Weights of a small GPT-style language model, trained from scratch on English Wikipedia.
Size: 8 layers, 12 heads of 64 (3 for keys and values).
Architecture: LayerNorm before each block, rotary positions, attention and MLP in parallel.
Training: 1449M tokens, 5528 steps.
MLP neurons of a small language model. Each row is named by its layer, matrix (gate and up: input weights) and neuron, and shows model dimensions 272-367. Each number is 50 + 15 x the weight over its row's rms, rounded and kept within 0 to 99. A neuron's up and down rows have the sign that makes its largest values positive.
Before each neuron's rows, "fires after" lists the tokens most often just before its 100 highest values on Wikipedia text that the model never trained on. A number after a token or word is its count.

fires after: "| " 86
L4.gate501:30 25 74 57 55 67 57 52 38 55 75 53 89 68 43 52 56 41 41 64 33 63 46 38 26 64 54 64 63 41 16 42 38 53 28 42 58 43 71 50 58 54 55 45 51 49 59 52 35 57 60 58 70 40 61 29 57 65 79 55 65 44 47 45 54 62 55 47 59 62 65 61 50 46 47 51 54 56 37 60 33 57 70 57 70 37 67 53 44 71 79 42 51 62 44 44
L4.up501:27 33 41 54 47 46 33 34 49 55 52 52 32 40 63 43 50 90 36 27 58 42 64 54 44 38 37 70 50 44 55 61 48 68 44 42 56 19 37 70 38 68 47 54 12 50 82 57 92 37 55 55 61 45 45 51 29 63 53 58 63 37 51 31 49 44 31 67 48 56 21 58 81 78 55 57 71 46 62 73 26 33 30 47 37 49 69 55 46 50 43 50 47 24 46 47

fires after: "| " 67, "- " 14, "(" 6
L4.gate435:40 23 40 67 49 44 29 46 40 39 54 53 64 68 45 40 23 69 39 58 46 64 71 53 52 56 57 39 43 75 48 38 63 52 43 57 54 74 50 55 51 44 49 54 61 55 61 47 41 51 60 57 72 46 47 62 76 35 73 50 56 50 47 34 53 55 45 60 35 61 31 67 55 53 52 39 58 55 46 67 48 36 44 56 59 14 27 49 86 86 30 68 36 56 39 37
L4.up435:63 74 34 41 51 65 57 24 35 56 58 52 23 60 57 36 68 36 53 33 48 50 58 35 69 38 39 41 76 24 53 59 61 43 43 48 27 56 62 62 59 47 41 50 28 58 33 26 33 53 30 35 56 22 42 63 26 51 30 54 36 20 54 64 77 55 57 28 61 48 15 18 56 45 62 84 56 73 55 52 64 55 26 69 31 60 51 46 62 44 40 63 36 29 28 31

fires after: "|" 56, ")" 8
L4.gate1698:64 50 40 43 71 78 51 55 73 40 72 49 34 54 43 82 41 58 58 43 67 06 32 79 40 55 68 71 66 72 72 35 40 33 39 58 33 47 56 23 64 42 43 49 34 57 36 37 53 49 61 36 43 48 47 73 51 59 52 65 68 53 56 64 57 52 43 41 59 33 52 56 26 57 21 29 18 77 45 42 62 61 54 50 24 46 46 70 51 58 48 23 58 80 45 47
L4.up1698:46 60 63 23 50 29 45 33 38 15 45 27 35 61 50 74 42 49 38 71 45 14 37 68 44 66 47 79 31 66 76 36 39 31 50 46 54 36 21 45 50 37 41 46 35 50 58 51 51 54 59 51 42 47 67 49 60 56 63 56 35 44 57 66 37 37 37 19 30 44 52 21 40 64 29 37 42 59 54 36 51 66 42 50 37 27 31 61 69 51 65 36 67 81 50 66

fires after: "\n\n" 39, "\n" 14
L4.gate991:40 64 72 46 57 54 46 50 53 33 48 49 60 61 46 78 32 75 35 88 74 62 35 29 11 48 68 70 71 41 67 33 33 43 42 69 40 30 40 52 64 46 58 39 35 45 44 41 52 61 18 75 64 72 54 66 58 59 35 26 56 25 48 54 54 13 37 28 48 60 31 62 83 40 44 43 41 39 49 75 61 47 52 66 62 49 46 63 55 72 49 61 35 43 27 35
L4.up991:69 68 62 67 76 42 65 93 67 81 56 61 28 38 35 50 69 45 22 76 42 44 44 52 40 12 59 37 39 50 48 54 51 49 63 32 53 23 52 62 47 43 50 69 38 53 57 62 78 47 46 69 44 73 52 70 64 54 34 38 67 51 43 31 61 47 52 50 34 33 39 38 61 62 50 28 52 44 73 61 77 56 45 45 59 25 28 28 53 42 68 47 24 42 52 40

fires after: "| " 27, " " 12, "–" 11, ") " 9, "0 " 7, "1 " 7
L4.gate654:48 78 61 66 47 67 39 41 41 42 40 69 45 39 37 43 45 30 60 60 56 63 37 47 69 44 50 61 57 55 64 20 51 51 63 34 48 56 38 46 59 30 66 58 25 41 68 41 48 25 50 46 74 29 65 27 54 49 42 93 38 75 52 49 38 57 54 50 55 42 56 56 50 62 68 40 50 58 50 74 77 49 53 54 62 64 48 60 38 72 57 52 65 62 54 52
L4.up654:80 36 59 60 49 45 33 65 43 56 41 46 41 18 47 85 61 45 60 45 31 38 47 34 53 48 35 41 50 56 45 36 24 54 78 51 45 34 50 54 66 84 47 33 53 45 46 25 38 62 56 54 60 43 49 51 71 34 76 15 61 47 38 68 20 52 68 50 54 56 43 26 29 49 60 42 20 84 48 70 33 74 64 53 30 63 84 53 43 64 48 57 61 38 46 53

fires after: " " 22, "0 " 22, "| " 20, "1 " 7
L4.gate1807:57 64 53 41 82 29 46 49 44 41 42 41 77 14 46 94 67 38 62 62 29 29 47 57 77 62 62 24 51 45 61 42 11 36 87 18 43 54 57 65 49 67 58 66 28 51 62 37 29 58 46 50 38 48 69 54 48 41 40 59 49 48 59 34 22 60 65 61 57 55 57 30 39 72 38 53 42 78 49 59 46 72 62 71 69 61 44 34 52 70 57 34 44 48 41 72
L4.up1807:80 49 57 77 59 70 22 45 33 39 40 64 36 31 42 85 64 35 35 57 46 75 55 54 55 41 54 53 37 55 71 41 14 69 91 47 40 37 57 41 53 37 37 36 16 72 46 46 43 59 56 51 31 21 47 73 44 53 53 44 33 54 45 60 22 48 71 46 83 49 51 51 42 38 36 36 33 52 55 58 52 33 62 56 77 67 57 43 41 45 62 54 53 59 24 64

fires after: " " 42, "00 " 4, "1" 4, "|" 4
L4.gate1278:85 60 46 43 32 64 43 18 52 33 43 78 36 52 34 43 72 65 34 20 66 33 31 43 48 30 60 60 54 18 32 29 59 41 68 46 49 35 37 63 61 26 52 41 33 81 51 54 59 61 51 41 38 54 30 21 63 66 54 46 64 52 36 66 41 54 47 39 51 62 45 28 45 62 35 34 37 48 43 48 45 31 26 44 25 30 66 76 55 46 24 19 50 34 92 57
L4.up1278:56 29 47 32 58 28 67 11 62 60 47 63 61 31 62 60 49 67 47 38 14 49 71 67 55 26 36 43 54 34 24 67 18 36 61 81 53 64 59 24 64 54 51 56 72 51 52 30 64 50 32 65 40 77 72 46 56 38 56 35 53 88 65 33 33 55 37 48 51 41 46 48 41 55 52 56 62 73 61 54 55 47 41 53 55 30 62 30 78 44 74 53 37 72 59 38

fires after: "|" 39, "." 9, ")" 8, "| " 6, ", " 5
L4.gate1917:56 62 46 49 62 55 17 48 59 70 38 59 20 57 35 31 17 45 29 43 52 35 39 60 94 40 47 69 56 60 43 42 43 51 62 66 17 43 61 49 67 66 48 23 36 61 33 57 78 53 50 27 15 61 36 34 37 54 38 60 51 55 56 72 20 42 54 54 83 34 46 36 54 50 37 70 51 42 21 52 42 44 40 53 26 50 39 48 46 60 53 77 40 54 69 60
L4.up1917:40 20 61 43 56 53 35 19 51 39 92 32 49 64 81 44 43 59 53 65 57 58 49 36 40 43 72 27 46 72 82 52 48 22 54 70 53 68 38 66 49 82 70 43 37 77 52 36 46 45 67 25 39 72 28 11 74 54 47 20 71 71 64 52 40 65 48 51 69 58 65 79 37 39 41 56 26 30 26 60 54 37 60 64 47 47 39 84 44 65 57 48 49 43 52 42

fires after: "| " 27, "\n" 18, "born " 5, "(" 5, ", " 4
L4.gate1105:29 73 59 68 58 40 61 20 55 38 58 37 55 59 41 46 28 72 50 26 58 64 54 56 61 37 68 74 61 60 44 51 44 54 53 39 48 56 67 75 22 33 45 62 42 57 59 48 65 37 27 85 66 73 62 09 79 32 64 48 57 51 73 81 42 35 66 68 41 52 36 51 84 68 63 27 58 25 23 67 45 44 45 45 56 53 48 56 64 91 68 44 72 50 97 54
L4.up1105:49 45 70 77 33 51 79 52 30 45 35 57 49 54 37 31 32 48 47 56 32 48 75 47 81 48 56 20 55 54 88 40 98 18 44 19 19 61 50 50 90 42 39 53 73 61 61 42 44 37 39 50 34 37 81 51 86 47 60 22 76 28 56 42 39 37 42 52 96 35 49 47 43 28 49 45 41 88 56 54 44 61 57 54 13 06 50 36 48 48 50 62 62 59 72 74

fires after: "|" 54, "." 18
L4.gate1221:29 64 56 62 64 49 54 34 49 72 47 29 50 82 56 46 39 16 40 60 41 54 46 66 57 54 33 48 62 60 38 62 23 64 63 66 60 38 67 63 47 31 47 59 77 40 35 42 64 54 48 40 47 35 42 20 57 49 90 27 69 61 44 79 12 37 36 59 39 49 52 63 28 38 39 42 46 70 46 61 27 41 46 52 34 50 39 35 54 74 72 36 44 64 64 52
L4.up1221:49 62 87 21 42 39 43 61 34 83 53 63 49 51 60 47 48 60 23 62 47 72 48 74 73 46 28 54 55 48 38 68 27 51 58 55 36 51 31 46 40 49 75 71 65 70 30 24 45 77 46 52 09 35 42 31 43 42 72 47 47 59 42 51 45 50 53 40 24 54 59 54 46 66 24 36 63 53 58 56 54 22 68 54 28 55 63 74 40 79 68 76 21 63 74 61

fires after: "| " 38, "; " 11, " " 9, "0 " 7, "13" 6
L4.gate715:43 70 67 58 86 21 57 28 22 28 38 75 44 44 43 78 54 54 53 66 36 30 48 42 46 59 58 42 70 39 51 41 31 62 61 34 35 49 58 42 50 49 41 61 46 46 61 57 43 51 46 39 40 56 44 60 50 42 36 49 75 61 53 61 28 33 80 40 49 36 66 50 42 38 20 28 62 64 27 65 69 25 65 63 57 66 82 34 67 51 34 51 56 42 23 82
L4.up715:44 35 55 92 75 20 36 46 51 17 59 43 56 36 50 66 32 37 66 44 11 39 58 67 35 42 32 33 66 46 76 50 21 32 78 26 65 35 22 56 54 54 37 58 47 36 54 40 52 66 50 45 45 26 41 47 60 42 59 43 66 38 47 68 30 59 75 68 37 45 61 35 60 35 16 34 32 67 43 66 55 41 47 39 53 67 64 26 63 81 57 58 65 55 49 38

fires after: "on " 42, "On " 25, "| " 16
L4.gate331:63 68 63 41 86 78 22 69 70 36 62 60 62 30 23 71 18 38 37 47 48 54 44 46 57 50 87 29 59 38 48 43 54 50 59 57 46 63 21 51 30 57 70 36 59 41 57 41 49 47 40 51 63 54 38 33 82 86 49 30 52 43 32 37 31 80 63 46 53 65 42 38 67 82 35 27 59 52 55 47 53 56 56 48 79 54 66 67 23 39 36 32 57 40 37 45
L4.up331:62 41 58 44 46 13 66 39 71 68 57 35 43 39 66 45 52 48 57 65 46 43 40 35 24 63 39 66 42 75 46 78 51 57 26 71 41 47 39 43 64 67 43 55 45 46 20 39 53 49 37 33 23 56 00 37 38 62 56 52 45 68 61 16 42 37 46 39 50 74 97 56 60 42 51 56 59 55 20 50 71 56 75 49 54 55 24 42 66 36 58 67 54 58 46 45

fires after: "| " 37, "0 " 23, "1 " 6, "2 " 6, "1" 5, " " 5
L4.gate943:53 80 35 72 48 54 14 50 57 50 55 54 55 19 75 64 60 85 60 33 43 46 62 61 45 63 78 45 59 52 42 34 19 60 62 64 49 57 37 64 66 50 75 59 39 32 68 43 44 54 46 51 39 57 48 49 51 43 46 70 75 71 35 53 45 42 80 70 48 27 51 30 44 34 42 40 43 68 52 91 59 57 26 71 46 82 68 30 42 53 55 45 71 58 58 80
L4.up943:62 31 50 33 57 64 63 46 60 62 28 56 54 49 35 61 69 49 38 43 17 44 55 47 69 67 59 30 60 44 59 54 39 35 60 38 36 49 45 50 62 27 44 67 54 52 66 65 72 42 53 47 09 43 54 54 75 67 44 25 50 79 77 40 14 55 55 70 42 34 42 58 46 29 47 35 33 66 28 80 51 65 60 40 33 82 69 33 73 40 44 34 67 69 62 38

fires after: "3" 11, "5" 11, "4" 10, "8" 8, "7" 8, "0" 8
L4.gate930:44 47 79 15 24 49 40 28 79 49 28 46 79 48 38 28 60 45 61 29 45 55 52 50 75 56 40 41 44 73 26 40 38 55 32 34 51 59 51 65 56 40 30 28 66 53 73 60 40 53 43 55 41 33 45 62 46 63 46 39 69 64 29 64 55 49 37 33 49 52 39 77 64 39 61 58 62 45 50 37 37 33 40 90 60 31 47 50 34 64 35 41 72 26 21 66
L4.up930:54 57 55 47 62 57 39 58 21 78 58 60 16 48 48 42 75 47 61 39 50 48 45 67 65 56 72 38 36 40 42 25 33 00 55 64 26 41 31 62 41 65 48 47 76 60 60 36 40 45 54 59 51 45 64 37 69 57 62 61 45 48 44 52 48 15 47 66 56 33 42 57 91 60 52 66 33 73 32 66 17 56 46 45 46 61 37 47 64 51 42 74 38 27 60 34

fires after: "| " 82, "|" 15
L4.gate690:26 52 32 39 52 29 54 72 71 35 46 37 27 53 53 40 31 53 51 55 52 57 55 48 44 35 60 47 51 51 21 33 65 46 61 50 43 33 70 41 51 52 62 39 20 54 21 60 26 65 39 61 22 36 24 50 52 44 57 56 58 57 36 68 58 59 39 68 37 33 44 55 41 51 59 81 67 67 48 23 57 53 41 49 32 55 27 32 85 21 42 35 63 03 47 58
L4.up690:50 59 60 46 40 48 69 56 25 16 54 53 31 50 51 37 56 53 34 61 54 61 52 36 43 49 26 47 23 94 38 41 42 62 73 41 30 65 45 57 74 57 61 29 51 79 41 70 64 41 59 59 30 61 29 44 49 60 75 57 43 65 35 75 52 65 86 57 56 34 33 44 43 73 64 76 32 70 49 51 53 41 49 38 64 62 47 67 18 24 35 53 48 74 30 30

fires after: "| " 32, "|" 21, "|---|---|" 5, "; " 4
L4.gate68:48 54 20 67 56 59 41 42 45 56 72 61 42 54 42 47 39 65 81 62 49 60 28 69 58 42 70 77 22 25 33 47 76 41 45 54 55 53 57 30 34 11 26 56 72 48 40 49 69 39 56 31 58 54 40 67 47 71 51 40 19 67 65 33 51 64 75 62 51 63 60 68 22 37 49 39 57 47 56 37 61 62 41 47 76 56 38 58 43 59 41 48 49 55 76 43
L4.up68:50 58 64 46 37 24 52 51 60 58 60 51 52 49 55 41 35 74 58 28 83 45 65 63 58 57 74 45 40 48 36 14 48 51 67 50 47 27 35 56 69 59 28 48 54 45 54 66 65 42 47 31 36 73 47 59 61 53 64 48 73 56 61 35 52 68 55 57 49 74 55 37 70 48 75 62 74 60 50 43 49 42 54 36 41 38 55 42 73 35 64 79 51 20 45 22

fires after: "\n\n" 62, "Am" 7, "Tr" 4
L4.gate1911:53 62 57 33 70 62 50 41 58 30 49 42 63 68 32 66 36 54 82 67 76 51 42 25 45 61 68 46 61 34 64 50 27 55 38 64 40 59 23 54 46 12 62 59 69 49 27 18 50 53 60 45 50 69 39 49 72 47 61 77 36 77 52 55 69 51 59 62 72 49 35 33 72 31 69 66 38 23 39 57 60 45 30 54 28 38 63 50 46 62 49 54 67 28 52 28
L4.up1911:49 60 48 65 42 46 67 52 61 59 49 52 72 56 57 37 42 43 73 51 59 58 42 54 52 62 65 59 49 63 19 62 47 37 22 42 35 73 70 73 69 83 67 82 60 12 65 35 70 35 42 26 71 56 63 73 37 55 54 60 37 48 59 62 91 46 62 61 25 23 58 46 29 75 49 56 51 84 44 44 71 58 54 52 56 52 60 53 46 62 34 88 54 56 36 46

fires after: "0" 15, "200" 12, "191" 9, "197" 7, "199" 6, "194" 6
L4.gate1123:32 30 45 56 34 37 61 48 60 46 65 27 66 24 66 47 56 34 42 69 23 66 71 33 59 29 43 34 42 47 47 74 32 61 48 37 46 37 44 69 48 26 60 47 48 37 41 34 27 39 56 81 55 28 51 43 40 59 59 50 44 51 68 47 14 71 55 40 32 41 50 45 60 27 39 54 44 44 57 60 38 75 39 92 42 58 66 65 13 37 47 52 80 47 31 44
L4.up1123:52 43 58 65 53 62 36 65 52 57 64 70 57 50 66 52 50 39 53 37 51 43 63 45 69 51 84 41 53 12 49 68 45 39 59 41 27 04 54 50 38 54 40 43 73 41 47 29 41 70 65 63 52 53 47 36 66 29 60 45 52 60 72 51 48 64 67 64 61 70 40 64 40 66 75 30 46 69 34 65 54 78 41 43 41 39 45 61 15 35 57 36 71 55 49 69

fires after: "|" 65, ")" 4
L4.gate1158:40 36 47 60 38 46 42 32 79 75 76 51 38 67 55 63 78 64 47 48 71 36 49 71 69 59 72 60 55 49 76 41 23 55 63 54 54 57 50 31 48 39 68 27 60 51 52 78 47 57 61 59 61 29 46 57 39 57 50 34 46 70 67 68 38 29 81 51 74 41 38 33 43 48 26 72 49 83 72 49 40 33 88 87 40 68 51 45 63 65 49 57 46 46 59 72
L4.up1158:46 59 47 46 22 47 28 37 65 22 57 54 55 47 40 36 56 46 31 58 80 48 58 49 30 58 46 57 93 60 72 33 44 50 60 46 50 45 44 52 68 41 73 29 39 64 22 52 74 49 51 48 78 49 87 77 55 44 53 31 72 61 70 56 66 52 51 60 70 45 45 73 66 35 52 45 20 43 68 49 46 73 51 73 55 50 45 57 62 54 74 31 81 40 54 53

fires after: "| " 46, "_{" 5
L4.gate320:44 43 58 52 73 64 65 31 30 49 53 39 51 78 59 37 64 65 43 58 63 36 54 35 71 15 60 39 37 31 33 58 23 68 51 26 60 60 41 53 36 43 19 51 62 34 67 22 50 39 50 37 21 55 81 57 52 34 26 65 45 44 39 58 64 50 53 62 69 56 29 48 67 28 67 51 81 65 45 50 77 43 35 46 41 51 62 59 59 45 49 16 48 35 57 41
L4.up320:53 39 47 73 84 48 51 31 63 44 54 41 33 40 13 45 62 40 40 70 71 56 56 66 67 46 54 38 61 39 55 37 64 30 52 41 67 48 54 46 46 44 44 71 50 39 62 34 44 30 50 46 29 61 52 79 52 36 51 30 64 36 47 30 52 29 26 51 65 41 62 57 71 58 43 46 42 57 77 58 62 39 14 31 38 22 57 76 78 48 42 59 43 34 65 27

fires after: "==" 46, "." 8, "===" 8, "\n\n" 4, ")" 4, "meth" 4
L4.gate847:35 68 54 49 60 59 49 50 64 18 46 64 68 29 64 34 64 29 40 50 46 61 41 58 36 66 50 40 51 75 67 50 51 55 57 71 41 71 46 73 54 66 52 71 97 32 77 29 32 71 50 46 52 54 46 80 48 69 39 44 44 61 38 46 44 27 60 16 84 38 30 49 43 54 69 61 17 16 63 52 51 75 50 64 58 46 50 43 54 67 70 60 56 51 26 59
L4.up847:65 46 51 27 44 73 49 38 58 52 38 84 44 59 36 44 31 78 33 54 49 31 35 74 40 39 48 19 59 65 52 61 44 36 72 51 47 56 50 48 42 67 63 62 62 53 54 37 27 44 66 91 43 53 41 17 56 78 52 66 67 56 36 51 44 70 41 46 43 41 31 55 48 39 63 41 50 59 55 62 39 36 47 54 34 42 41 53 29 38 26 47 47 34 43 58

fires after: "\n" 47, "| " 40, "\n\n" 8
L4.gate618:18 26 49 37 61 47 39 54 39 46 63 56 57 56 71 56 41 48 38 59 30 47 30 29 80 39 76 81 59 57 53 46 30 83 32 32 18 67 69 44 41 42 53 58 37 58 32 31 40 69 31 26 50 34 53 60 49 47 78 44 53 63 45 48 51 26 55 59 53 43 34 43 48 50 68 67 30 46 71 61 50 19 55 52 60 22 44 74 44 65 70 50 48 44 77 16
L4.up618:46 56 50 53 35 37 75 61 53 31 64 58 26 69 77 26 54 64 39 44 65 57 51 14 58 62 52 60 43 56 28 44 57 37 55 32 29 46 59 29 51 36 53 54 62 73 32 36 68 37 44 48 34 57 54 53 59 46 59 53 53 36 65 57 71 34 43 45 76 44 45 46 59 51 40 56 30 42 59 90 46 34 52 52 29 32 24 60 41 67 41 57 50 56 82 42

fires after: "| " 71, "; " 7, ")" 5
L4.gate961:44 45 83 48 62 54 27 22 76 40 50 57 49 21 61 62 21 43 53 56 61 75 63 51 48 62 30 66 80 77 63 62 64 23 60 71 79 59 50 64 66 38 44 34 26 42 48 66 50 18 84 52 54 48 23 72 71 83 60 53 48 28 39 44 35 62 51 66 64 65 54 60 50 29 41 53 53 56 38 37 50 32 60 40 36 42 63 38 49 70 61 42 44 41 35 20
L4.up961:35 53 24 41 41 48 50 35 74 55 45 48 41 43 49 51 40 65 53 73 44 51 30 46 55 50 29 90 52 37 40 61 70 69 48 57 61 95 36 07 55 41 55 64 50 48 53 35 58 48 62 39 34 70 33 44 38 65 45 70 65 64 60 37 60 37 21 43 74 52 35 48 61 67 51 41 66 23 48 51 42 58 40 23 55 55 41 64 57 54 42 55 45 42 48 43

fires after: "\n" 53, "- " 10, ";" 6, "|" 4, ")" 4
L4.gate975:63 24 81 53 62 34 39 47 35 74 58 27 67 29 54 45 61 35 50 42 57 52 66 54 41 52 51 42 71 67 40 27 50 27 62 53 59 50 47 71 58 63 34 40 48 64 78 58 46 32 79 49 54 54 33 30 40 74 57 45 70 47 39 53 41 46 51 56 42 42 26 55 74 50 35 52 51 70 76 59 64 56 75 43 47 72 76 48 56 47 91 70 72 38 49 66
L4.up975:51 48 54 48 54 33 57 55 38 48 54 61 36 52 89 24 21 40 70 60 57 17 22 35 54 46 48 96 59 85 53 51 67 48 14 54 46 48 74 51 71 51 19 06 39 51 38 69 54 35 89 47 38 55 49 22 44 55 58 59 34 26 48 76 48 48 41 77 39 36 37 31 66 48 60 59 38 30 41 36 62 63 53 47 63 32 43 57 44 49 54 72 77 26 23 74

fires after: "| " 75, "Mor" 4
L4.gate1537:35 61 50 43 60 42 28 56 61 48 65 47 50 48 81 42 62 41 44 72 68 47 47 47 59 67 51 74 52 23 47 55 58 47 61 45 57 51 73 65 44 81 37 36 37 22 66 70 40 73 16 54 55 58 45 36 71 45 67 38 40 68 39 74 60 59 47 38 52 14 23 60 39 48 41 44 38 37 42 51 45 64 49 38 51 55 48 88 39 69 59 37 57 47 69 39
L4.up1537:63 57 50 33 52 52 65 57 45 39 59 69 42 41 38 47 39 74 55 39 52 36 52 80 45 36 59 65 42 57 63 59 54 35 41 62 51 81 41 45 60 32 37 37 40 28 37 30 56 36 47 68 44 60 43 49 47 25 58 54 19 72 60 29 45 44 39 72 53 50 66 62 41 69 50 58 33 49 43 50 59 81 61 55 43 47 66 37 73 57 48 54 72 48 38 46

fires after: "|" 46, ")" 8
L4.gate1287:63 65 33 27 69 50 84 69 59 30 55 52 48 50 77 75 39 59 52 39 50 14 50 76 33 49 65 64 66 66 80 32 55 50 38 45 45 54 22 49 74 27 55 51 57 38 47 29 57 55 65 39 42 85 59 26 68 31 49 52 39 44 52 76 40 73 63 44 42 45 63 33 47 56 42 77 61 93 61 46 54 79 46 75 39 56 38 71 36 34 68 41 48 64 61 39
L4.up1287:57 62 36 28 66 63 68 55 66 32 61 43 42 43 73 59 44 57 56 33 56 00 47 66 36 26 41 61 41 72 64 32 50 53 19 53 31 33 26 37 64 40 32 49 49 47 35 24 44 53 68 44 37 77 60 33 57 42 54 57 45 25 58 64 26 66 60 42 51 34 53 35 43 50 40 57 51 80 50 20 41 91 50 74 36 31 66 53 33 24 70 47 39 40 55 31

fires after: "|" 71, ";" 4
L4.gate2033:49 17 42 70 73 39 42 62 62 42 46 47 27 26 67 23 44 61 41 29 63 70 74 76 47 48 33 51 63 72 46 33 52 49 49 60 20 73 66 35 65 39 55 63 46 31 72 62 42 55 55 36 43 49 38 29 72 02 67 35 45 53 65 67 62 37 57 57 48 35 61 61 68 52 58 43 33 37 74 56 08 31 39 44 44 38 48 25 39 56 53 77 71 46 56 64
L4.up2033:44 55 28 39 55 57 40 49 57 49 61 51 51 73 64 56 35 53 63 42 35 30 69 57 54 40 71 64 42 42 52 41 53 59 32 59 67 66 74 51 30 65 46 26 34 48 28 77 62 48 30 63 59 53 38 51 33 76 72 52 29 55 66 31 67 80 39 58 77 45 35 40 58 49 41 48 72 57 31 53 57 39 37 35 62 55 51 43 46 62 61 16 51 50 51 56

fires after: "7" 14, "6" 9, "2" 9, "8" 8, "4" 8, "1" 6
L4.gate324:54 36 67 58 40 70 68 13 46 43 70 57 86 44 63 54 44 53 67 34 38 69 83 41 54 36 45 67 49 39 67 53 45 42 52 64 51 45 54 49 58 66 30 41 65 62 40 36 61 38 30 70 45 26 92 65 54 56 54 66 59 24 65 61 36 47 55 52 71 15 41 47 51 30 78 56 58 36 53 44 65 29 74 75 48 49 50 43 42 30 42 49 69 60 64 62
L4.up324:46 39 59 80 44 68 31 28 22 62 39 35 43 61 51 41 25 47 64 62 32 59 72 61 43 54 46 55 32 69 62 41 38 76 52 70 25 64 46 58 69 72 50 24 39 61 53 59 83 17 26 60 37 60 48 57 54 53 66 33 53 69 51 58 57 64 41 46 48 70 60 24 55 56 37 72 37 50 62 59 37 33 50 48 28 50 65 43 51 66 47 94 49 31 55 31

fires after: "===" 37, "is " 11, "the " 10, "| " 8, "as " 6, "was " 5
L4.gate835:32 60 57 37 55 45 70 62 42 50 55 58 56 70 84 52 23 50 54 53 57 59 31 60 45 19 47 35 72 27 37 68 48 44 46 60 61 15 46 24 43 57 48 49 80 25 28 51 44 53 48 35 63 49 47 57 60 63 45 06 63 30 64 43 46 46 64 40 78 36 21 38 39 41 64 62 48 95 64 58 34 72 44 46 54 37 52 41 60 70 19 75 81 30 30 66
L4.up835:78 36 52 56 63 51 51 37 22 42 41 51 55 37 51 34 60 38 47 50 19 30 49 33 47 48 36 64 67 60 62 49 63 33 41 70 26 63 04 67 85 15 67 31 59 53 35 60 19 91 77 57 41 34 51 49 33 33 35 75 41 63 32 77 57 30 16 52 41 32 42 89 33 40 47 54 77 42 30 24 61 69 62 76 47 52 60 45 56 47 47 51 44 27 31 77

fires after: "the " 65
L4.gate1024:40 43 71 39 73 45 49 39 61 70 39 53 54 55 76 53 57 51 53 40 34 45 73 55 66 79 62 23 53 25 55 55 56 73 71 22 43 59 51 74 36 52 46 69 69 47 23 29 59 50 48 41 34 42 66 63 35 45 61 51 53 47 25 00 64 52 45 62 55 44 51 41 55 31 57 61 79 50 36 32 38 32 44 69 48 74 34 55 63 53 55 83 87 13 58 64
L4.up1024:38 36 28 40 20 47 51 43 47 55 32 57 38 25 62 43 83 51 82 33 37 70 48 39 54 51 68 29 31 51 60 48 53 54 57 53 54 51 63 43 48 47 70 29 25 36 42 73 48 31 59 36 38 73 55 79 47 41 30 63 58 34 28 41 63 45 53 54 23 44 37 46 41 26 35 49 56 45 47 56 63 50 68 40 82 69 36 31 72 45 44 55 55 40 40 49

fires after: "|" 34, ")" 8, "career" 5, "Plot" 4
L4.gate644:36 60 43 29 63 51 65 62 55 31 58 54 43 52 65 81 24 59 45 30 52 12 40 84 35 19 49 59 62 61 66 29 50 44 29 41 36 36 35 60 85 37 65 40 50 33 57 49 43 50 80 21 54 64 50 42 44 26 37 47 46 43 61 89 30 57 76 58 54 31 71 26 51 39 56 51 59 78 37 33 42 66 68 73 52 44 44 74 25 42 65 52 43 56 46 40
L4.up644:60 75 38 47 80 65 66 56 59 29 52 60 46 46 60 70 35 56 47 49 67 27 41 63 21 42 60 69 46 44 65 22 38 25 45 61 42 35 28 50 67 56 41 50 33 50 47 35 49 42 47 33 35 46 49 65 75 39 57 46 53 38 52 49 47 42 43 49 74 30 55 45 38 49 33 47 40 40 60 41 68 71 43 72 43 30 41 48 42 44 52 82 47 51 58 45

fires after: "201" 18, "200" 15, "202" 11, "199" 11, "195" 7
L4.gate530:77 46 47 32 65 27 40 69 52 66 39 24 74 41 59 16 59 39 52 64 42 52 47 64 40 74 61 84 47 49 39 39 42 63 55 41 72 35 28 53 44 24 72 30 78 76 35 36 21 71 35 50 51 21 45 37 64 44 28 41 34 31 54 54 36 56 85 57 65 74 27 63 54 45 65 53 56 59 48 71 49 61 46 47 39 50 52 47 30 28 37 78 53 66 63 46
L4.up530:64 46 07 53 58 57 58 70 54 57 49 37 36 43 41 60 74 41 47 40 30 37 61 89 43 67 86 44 60 51 41 42 32 47 60 59 44 35 46 42 70 57 46 54 63 45 28 66 47 22 27 46 60 47 42 52 39 47 37 53 22 42 61 64 55 66 39 60 41 51 46 56 47 67 46 68 76 14 51 74 38 37 47 52 51 62 78 55 37 50 43 62 62 47 57 86